From a checkpoint of a small transformer trained on Wikipedia: no biases in attention or MLP, 480M tokens.
MLP neurons of a small language model. Each row is named by its layer, matrix (down: output weights) and neuron, and shows model dimensions 16-207. Each number is 128 + 24 x the weight over its row's rms, rounded and kept within 0 to 255. Numbers have three digits each. A neuron's up and down rows have the sign that makes its largest values positive.
After each neuron's rows, "fires before" lists the tokens most often just after its 100 highest values on Wikipedia text that the model never trained on.

L2.down23:110149075124131119121120133066133099096144116130129171103083147142177137174154128142159131120113112100134101105163116115111106102148163138069112123186155103129138108145102128102115171135138133052113126115083126082164114107143131109185130089125108124145148141159138120139131133107153077088107105164101110139123116159141157111090113150121148113148134122111121104168128146099107108117142166086153086091122147089095124103142155163129154094063137104170171108145138147137118121133095132129126114142125156129143133156115093133117124169119131165137130150080110104107117151131113178134
fires before: "\n", " "

L2.down548:134146120146146141122119131099132132138113133127156102095147110129134123165127104062104102131120160143124081133131147104111130147145122088130130113158090128120134123104110120154139075113139100041151119131081131166089133106125121139057127106144127090102129144118132112177119185107114097113136136145145129170123143116151160120104136114134072146124140166159091137150087083136121119133126127132092145119129116158148144134125148121146113116144128152133118126117085143150162141143132101091071138088153125196132147126071161125128124120155165174138128118106174093103124113143103111124
fires before: "\n", " He", " In", " The", " His", " She"

L2.down307:137089154141124137141112182139116127120132112135086120080098151128116119146127095126095146130133131153123096103144137098137164099125125112147168093105102126128104136082155091111132132158079128077155097102129082105112098109126130096145158081166095137200146089130142171121115169125085126115104116144111138131127110100132091141150160081146139143112120126126136082104115136118107132125130108179111148144165115157139122124127137131160147159127090145177098125109105097105152103144146098148197120146116105206134133140158148120136138114156100142109127098127144136125137148121105129107
fires before: "\n", "-", "The", " as", "=="

L5.down248:157129157129164154103131151158123152127136108152132145126129126130101141112094123133133122119141122104118168125113099124146128067144165119150112132128130133142146135105103058124101134121110088102084143067160120190130140131123117118126081069100164140085096156122081098123140159098146178095117127123148148126161079104166184133150130103136119147144158138168166122096156123077095136108123123122149125144167094114150113159116107139121158112137150113131099114153147139151127104078130103195124157117146133140134127128164104125135155112135164131101131082141145133093140108145140116109
fires before: " |", "\n"

L2.down688:129148139140099118156117140115186142131117152105098138131186156101131079080132107137094126092145146093121120111104141138137121134165126153161141104129095135109163179132115127121151135103140088108151134158154173129155147126155130138162105082152143085137149135105147124079120082145089068115136119154147102169090137113105126125128130086119098143080114116116129188115134146159124066157146112179156173120132121135118118119109155188125144112103122134151191144083135102095127137140122074124131125105120103124133174143127100169139123126170114117123144096141147100114126119112154138109
fires before: " |", "j", "ah", " Fen", "ç"

L2.down262:113128136111138121100118113152089143134121134157166108149116103111152131131143113135147168111138134111135138145123130161119136125121144115106157132068094167129137129131096150131125168116126119172087128127151144128132111102136063140139161149153138127082147138135147103152109150176083111120095102105129119137146142102157129131113117117152103131134078120147098114083137133163114067120134065110142169157105141146109140085118148117117139127142128129133130179118135175117149137150115122120137130118155087095137063095122116114141159143107147114127118121132122165152144124113107120186
fires before: " in", " at", " as", " on"

L2.down634:163102124132121142097127102137129127109154090179160156132140113117102141122141173130107134155173122124132129145089123136135151108147133108142123112117118139101078110094142125136120135138154069152087126148097147143145086157120134092115130140120168107142179163129125149137089094107121157123144151144109098091157093125213141086134119171131148127168119136112115131169176146176136124123128158087102124115140157096111116097120095163141148083146117165097159150170132109130142136130099127117082094100106116146113102119106146141138150113118127110143123125154144130124124122157149104127
fires before: " |", " Ro"

L2.down382:119154121166127118138152180118126152163097141109090118138137133095118138133135151105109140135167131087087171117121125123120163137137104113107113172098128132133142147153131135136180113121108099071081159102131124091165152127129124151128123036127136135121135107136083139150115145161126162135120150111187080072122158096092120120153135086115127094124112129132065146184174122141122078115110108110138133138115166158114120108091153142114138121130092137123090113129130119140140112073118169154124101130109131138097131099101156112135106112142113126116097112114120136107125128152129123110
fires before: " |"

L2.down452:114126136172144144145077124143082130171120153139158134155130105123145112139139109079120154110115130104120147122120117144098139109115083096188090174117121130123175156129132184093165117116109113167124151148162067119129124112127164150124156136100145127104093130167122133143124148178128140130134127139136110078098146095099142129140146138119107120100181126133130133137110127109130138094094117162116134140122095162117124106110164075133104180137106102116127126144143127158099137146128172125156099116141157110131108117151116129114137133155113084116129107094115175090116119105104120157
fires before: " |", "\n", ";", "0%", "6%", "4%"

L2.down410:117110131157133170123150160152161120105140127134116146106097127109085120122124104128089125139181105125124102118106144093128131086129092104118147121122100140112128123097090125131140089175094124000117124134140118117114115135137121081150132080132131142170141066124107159126147117111093086090090119149151095137123126126138075132120161098136115123125125126119158104105111122129121089125125129148143178109146130144130158137123159109101134136117090114161116162145142106079126122140158130118150130140127125255120141111106134136141142118136164126148134122138104109152127117121141099129
fires before: "\n", "-", "The", "=="

L2.down11:114149147146113150132142093105158120123104199088114149152140135119154112133157140103106099130114120156136128118140153121110092106122126148101118134132075128111167131075126085157146158131139105115140146147107099129127146128122107122142136111060146098139127128120106138097128157127161125139112108150102102142118154146146098133123143107128119115122091105160150115149114121109145123152118124127087111115135102143098150103178131093130116122188136150149091089141116131148146174116103081137080146127096168091128154096104121122165163145127140121094145143167150076125116105159119112116
fires before: "\n", "==", " life", "In"

L5.down685:089151169103161112144130153116131114148132080115124187118117120089148137152164131147156109163167140145120163090110112130191093155130124127161128134171137157112160096122130150112124163111079145102149135136107165155175115116139120117118127073131135140088102165121099113077135139152108147138173125117119128119104119105129114126108131153099150122117147144123114137142119146137156138108135129121127144107111094110098097124138139110126144159132163137127110080121098125157111119087123127103138158137111166137101149127132076129079129182165112136116091105071121113126124088114131188117
fires before: "-", "\n"

L5.down75:116140125128116117157117131185085115138103174130134146116117079121085146116165079165115159121137160115143101129131135140135118118073123123131077160132150103116139137121141103128147119128113103035119113119144148124152141136138126171118120100120143111140107161171139108113097159141151108139089165176093183130108136112144079114154166108140147109119177121153115090136136160149087095126098133134101111162113110114125086130138150117106106133136095108118094133122132141148151115065145136122132120167106143155135134113111127110101129159134111104117094109115104138125152124098095146133
fires before: " |"

L2.down485:123125145123093071136091171129101134176130156117165150167125143125121113122095115094123132104091118112107130162153136117118167134083161127129132138145159119123147124138139120134113134126099108093154133135131147143163134178105124110082142104118143123080156165119107133113123082158118139091129118105111159159127145106084167116122112134109098150129133141131101116123146182051112125107153113128119123121142098144131147097126143132166107137111087159122086117157084139076167179130133092176088136133139134119141070081122110156103134145098147101154119133100138117103146124110108141125
fires before: " |", "|"

L5.down309:125139086089119174149112105146132131136119118112137167152134141108145142149136139114090136146145087140112148142097095156106150116139109116127147121140105129160109130094099128105163117113122167175153143114080087159116101103136127112128100124135095095144126123129163142086145138095151110118085140124111129143109116107159147177128144132115110156088084086113133146125142104103138074111140143077177114139130139120105130121116112131143122103109120171120106083106082107117169122097130121142147135095133127051075134175137119106067113151162171131118137100126120150089114158104088114138
fires before: "|", " |", "|---|---|---|---|", "|---|---|---|"

L2.down378:127137120143146144120113127136108137102134117142129105172106117135154095113114126152103112097126139142121121134150118118151130080123147140145145072148133134132098120149111166092158150143101115107116129121117133084126107140118100146110126073101122133130138053162106117139120149139109130159091092120104106081138134123116149112136131168115099143121099163131112079093170173098130089177086115132112125137135119140121168106109168118107150124111116126134153153111166146116102122154137160152164105145129091214120122112123082164102143158103131107132110109132148132140096170095094130185
fires before: " as", " in", " on", " for"

L2.down446:133145106121125129127145137122117101072137126120110123150119139120097121128106115157123110120185116140128159099133144119166104175147133081147133115148099107113127131114104164103152087130134129103143116087081135124088099087134120150133155131155101128121121167117100121083141168108111108093117121143103085162144155157107088158148125086109174141145119092124109140086137111184123107166097141151086122111141107135109102089177133172099153072113128145154143130144116095173117141149133107145149155127165141167107143126123068109138132131148179131132146114129094127134114126115151103147
fires before: " |", "\n", ".8", ";", ".5", ":"

L2.down231:133153145103109115089137251164142110132109097127100153110114135126137097156152131156120087122131088172114168114110165152125099147117117095091137122153058152126125098147132113137112120162129118127094122143080130125131104118151127122140121103157102145150135156108103167102105160121106072167073126153162140138101153133127145134120124148139110101143142149107126145109132114140122104154088146143112189090120129108106145134147105147125112144131136150144134101122129145131109163140122142130139181160121124122114109118146082176091175107118133116117126089119143137132120146119099115129
fires before: " the", " this", " a"

L2.down591:104155128118136129143114153149137142109149148130124119125110120150084103107155139131124135122100096136134129128166145152108117141121122113139105131141161174128128112103135120134100128145121128116137163127116137145140144144145125108136125095121139131100141143119128115136089108165131126174128142148131102147142179171147127135126087134160113162134146136163139171113141141118092134170123155158099176065118083134149130122163132122065128159107121160141122109096198139132095121143178119109059108122097142121135104112138087118132089130116142110116098121111111126080119135126094154170
fires before: " |", "\n"

L2.down369:150143106131130133131146156126091095111137120056114108127149097131121162123143200154096127167154158148102146108097149107152111141151157089122183088108119135133092135148093112167145114127160085151127083130132159139115109124106109129081086144157089109105144142091135147138133115096151108165131121167122111130117140159115073125122107128110169107091109155109132138124102147160123106134178138132142111107082157118124101146139135116120087099135125112105117122143126130120068107094105136157123170124131131137122125141139146115147160125121141184159119128127142120163147129125154101133
fires before: " |", "\n", " a", " August"

L2.down430:118120136140108146145123138126099140132122136096113113132079127089117168194165159111117106118155163084134149164139093155122128123090128157119052147154113131139171080101125106125149096101113157062145183142115118165176102131118112145107115115105154137125110143148115127100132165140134149109132138159109104125207136110113164166109138136138124123146138101125113122169105160170119090127107125143085130122099113109179117103134138128111185098095140133157132120113150097094157127103126116121164099126113127071157165119137129125133130127125091110126107099148124120120141118101157105162
fires before: " |", "P"

L2.down553:139110101153143134105138157108162133147149094139111108141135122136126134128103129141127121121125110110123170082106129151172075121095146133126084099145120145173064126115073183125133092123079119086134080138134129100114112103150097177123105110083083123120119140144071087138095147125152118136146155123140140103151135158095086147100111110169154158129145132151137108130090157157124136127108155127143102116153073125145147149157121142132124106113183156094153098158105119118121124120133132132126161114108160167093142174129158089114114127098138155126100148123125099086115080125121107132
fires before: "\n", " The", " In"

L2.down265:133125099115092111113142160146170088094134132143129102127103097100112126090091139119116091109155103166149149089090131116155158095128133099116114115122105128141139148120129131137133115148125083073154144110091101067111119153129115116126136078129148080141123128131099153128128135098127113146103070118134129136105144128084090093176098106149100110144101139109129087094104132140141099125151078137128128093123140110116132105141124136120097144115106123078136105178140152131137124106163130113128122173103133166117109125150143072095094144130142154110153138143139113129140089104105118142
fires before: "\n", "==", "In"

L2.down478:141143126139147169133122129162130139161150131118124108150139145092118158128118145082096139122195142133112068086123108130133152091117102163134155140107130174161087128144123134146144154151110082148062164129120161064126111124082130138155135119123109106135140144154077129090126081120119140110143132100154113103155106117124140086073125139131144155183080115134097140147111121139106137107128091127122146116157109131106152114093165135149137114160144167116118137129141114134124117157157114102155073144102123134121115183115138128106115105131113133124105148139132072096147074133114162124
fires before: " |", "',"

L5.down609:132121135147104134082130077141144156164138124173146147133112103146152118131149158118132168121098104143106140136170153107093107169117180146105131169098115185067158145107129099114126121112135153109150163133130096146138152122110104134173164125140117141109105099094139112151142164128164180108108166181151182125133127126162136145156127129098109104106110107166143124143173076099130123102141131108149135117150120124139114104120139088142151117147077157120125091150147126093130152096131139105056111101178106118104129132128127140147128110059148119098114157111057117143150124100097142131
fires before: " |", "\n"

L5.down681:111151101057103122089133178152127080131190109116145107118113107114106105134137198144116135115169155136168114098122115132144101118066116128135132093142124106086132113143119142108119114111108128037162118168121123118196182153122148141106117115101134143136162130155123139128157138117166137128142125132099134101135160109104096148176145097104092111087107122142141147135162138122134136123134098143138099138113099108130092102139141168137114144129148110127117127131154123120140103152128137115147121138116143130101145090161070127097178144168146117147130118143095123142120130063142145103
fires before: " |", " (189", " Apr", " –"

L5.down470:162194167123094132131093151085100134125141109145120130150152131106161112108145149142157158148134114123125148087144137145147143147145142138131095150156118142094146112111148136127099125119067152097077132130151154141174137143130108111129091097123126171124143135083158113085135146154148132171154131139141115143148149106162159132148154100184148148104167160141143152130119122145099118148134140107148137128119111158145140137108141139156140135123138146135089122118115099146150144106133129118162120156104183115164158136131109081152107143120094128128116118093119115136123107128129163150
fires before: "-", "\n", "|", "|---|---|"

L5.down338:120123119154179105114131059106091141088121138115122124161122116121114101115132114091100105172104140112108169174151149126114098138137111136139127137103139115099103107151191153109114140123098119196134141147148139155134120124123120146140126193151129112128155095145106116144133061129139192115150122129138171118116151117100095142139104125125100144083107126118178165125126128138116125128155114098134157107076148167150107180136141132041099120155118110110107083129138140106139102126105139163150142133132097145132087112166106115127146145112141153127142126152153163155134157140079119112
fires before: " |", "\n"

L5.down626:075147116110117127148116150127098148143134153109133150146217130096118150131157103169057162154109091108112154128133140118112128093131133111119153141159126140108153136146154143106124119146147124056141147110106168132118103063137143151114110103153111161138179149126136140141134103115111098100138157119148095165148118092120127092144121108117151146141128106093134122156159144132123111154124168109114097151160149125150159190133103181147157128122090110128095149132100119081116117112107127159113132149145107118084119146170118093066137102118141131113151134141122140147125140104125103121
fires before: " 1", " 0", " 2", " 3", " Songs", " 5"

L2.down117:120142136129090106145145120110157117122142125147139161153148134101102155107170133116112144183173069087094150140143118113114133146162135094130149143110112110073110159124128152095122129140077109156123145126123130124143132108147127138141117094082128135128141142145122120133154085148124096127160150137126098120142141110153104143127098142082139134158143176160143083140112125124132115109153102173173098116123151116123139123157126146125143120122124111156137092137100102158142107150141145106138185183107133134156107122122115141122126164120100124137120107116099141163104110128235113123
fires before: "\n", " ", " Swing"

L5.down340:148106142134126135138143191139120113095133169119124149135110112098102115124149170147072143110115159131096109106139136103111139143143092101135161160106110122167164142140132107148127136102112101071137142131139138096130145105149113119125103127151155108142158168125122142115159131150120095153148123142115120068159116138119139116079191134151171131157150136139111148139099115114088132119133132106108155159101122139099104111107144119139122104116127104138154099123118162122107107101094111137148093146098132119119143133104149165111106119186158129086123103138090101157111125100075120141
fires before: " |"

L5.down204:145105126136163133134117171134132114117132110094138120111143115093151121146109089086155132127133131110082138126095109102125159187154139131124106153115193124102134172166128115129139101128138108102101108145145136101151127087130141138137119158101124104128117138145132123123158133129132123094098114079137124087121140134109145181127104094146084104140149102134144070185101176064170150095147112101123126156116109138111141087133104095107137098153105144123124107121128157148142155109082083114144140132114148117095121125109141138137114122109134103160120142107151172100139123171172103129
fires before: " |", "\n", " who"

L2.down60:138122143123126172123150085144127113113148077134154128107070130110118119150136154118163101093163142137121085127109083139093143118146132121124156143114114123144139098142142116123108102160094117055107144088140098070137133148133102125161119089131141133128144089164108133123097122122137138098094084141146118153106078161140129109110128159134085144154135150129140096117093176140123091104177100114160154112134123133073116128110119131141154134136095078141150141118118152124136127124131111127170095161091158178144115108145134113103147107140107154129092120136115075093097144103145118115
fires before: "-", "\n", "="

L5.down165:145188121136117158122145078161140133189152088120108131118110128107125124121112154133087135131148136103105136118190108124109069155148156131109122136091156122120141147104110130121109103132097114216106128112160119109138145138106167111096120113123136163143130119105137165150151140130131120109127139134115105202154145153126108104121126107113125100139164127128130147115152090150119073127136167140144118082116122139126165146183126128164137123158136100155101148133085117094134134173161128116125135145126149106157107075083096152134143119170133137158146123137102125112128126115117104120
fires before: "\n", " |"

L2.down76:118139178132121106144153116128095130139143112168146130134095108131081100090131140133115120124146115127141126103134109147135104136164111108137160138124103112114165183194135092130140117131126179164128132141116147122126121118108127139144128078085167135107127170138061141105115147169108144119127127119162122133102183128137168111145132151114104147161148161115185164131121158166129071131150115169137137142135109088149130100132136135084125127105144158126183105144074141158124135117119128152116155139103123162125100141183131167123152131162072096096147126141140145114103138148200116134
fires before: " ", " /"

L5.down186:075127168125131101111115171111118173055138162168133101140142130133143145128085125145163108123084093107136114183147103135118111169182118120134105101135114111112123126111131157106105120110118110107114155123135120117107096124135132192089162041167162158102133129140133147103125187137129117098140140137123111164109127149087149120082126125127132095147139110129132117118116152136124117132140133132088138138153091174135125104168120151134126127144121110115147163131132106127096131103133112102139145144120145124097119105112143134094135132160130151117135130105099145111097132181148182129
fires before: "\n", " In"

L5.down268:142121112160131109127102101145138102166126113148177135100082166079126135148138099146126089065100150143059112151098121138122141126144104140171114102091124113143136128154145117151125093142118118039116146108130156107174115127100141119141183106138138112134133160147111111160128113113135110112084097126130132146084105088122115153082133133156151145166115129101113126127122152141186105105158123127144141147105114119148098062145169124160131107127110112143128123147117148110091147105105126143108132109118132119147160135093119128134127152099113134122147138167146097130139150100100145141
fires before: "dale", " D", "r", "d", "yl"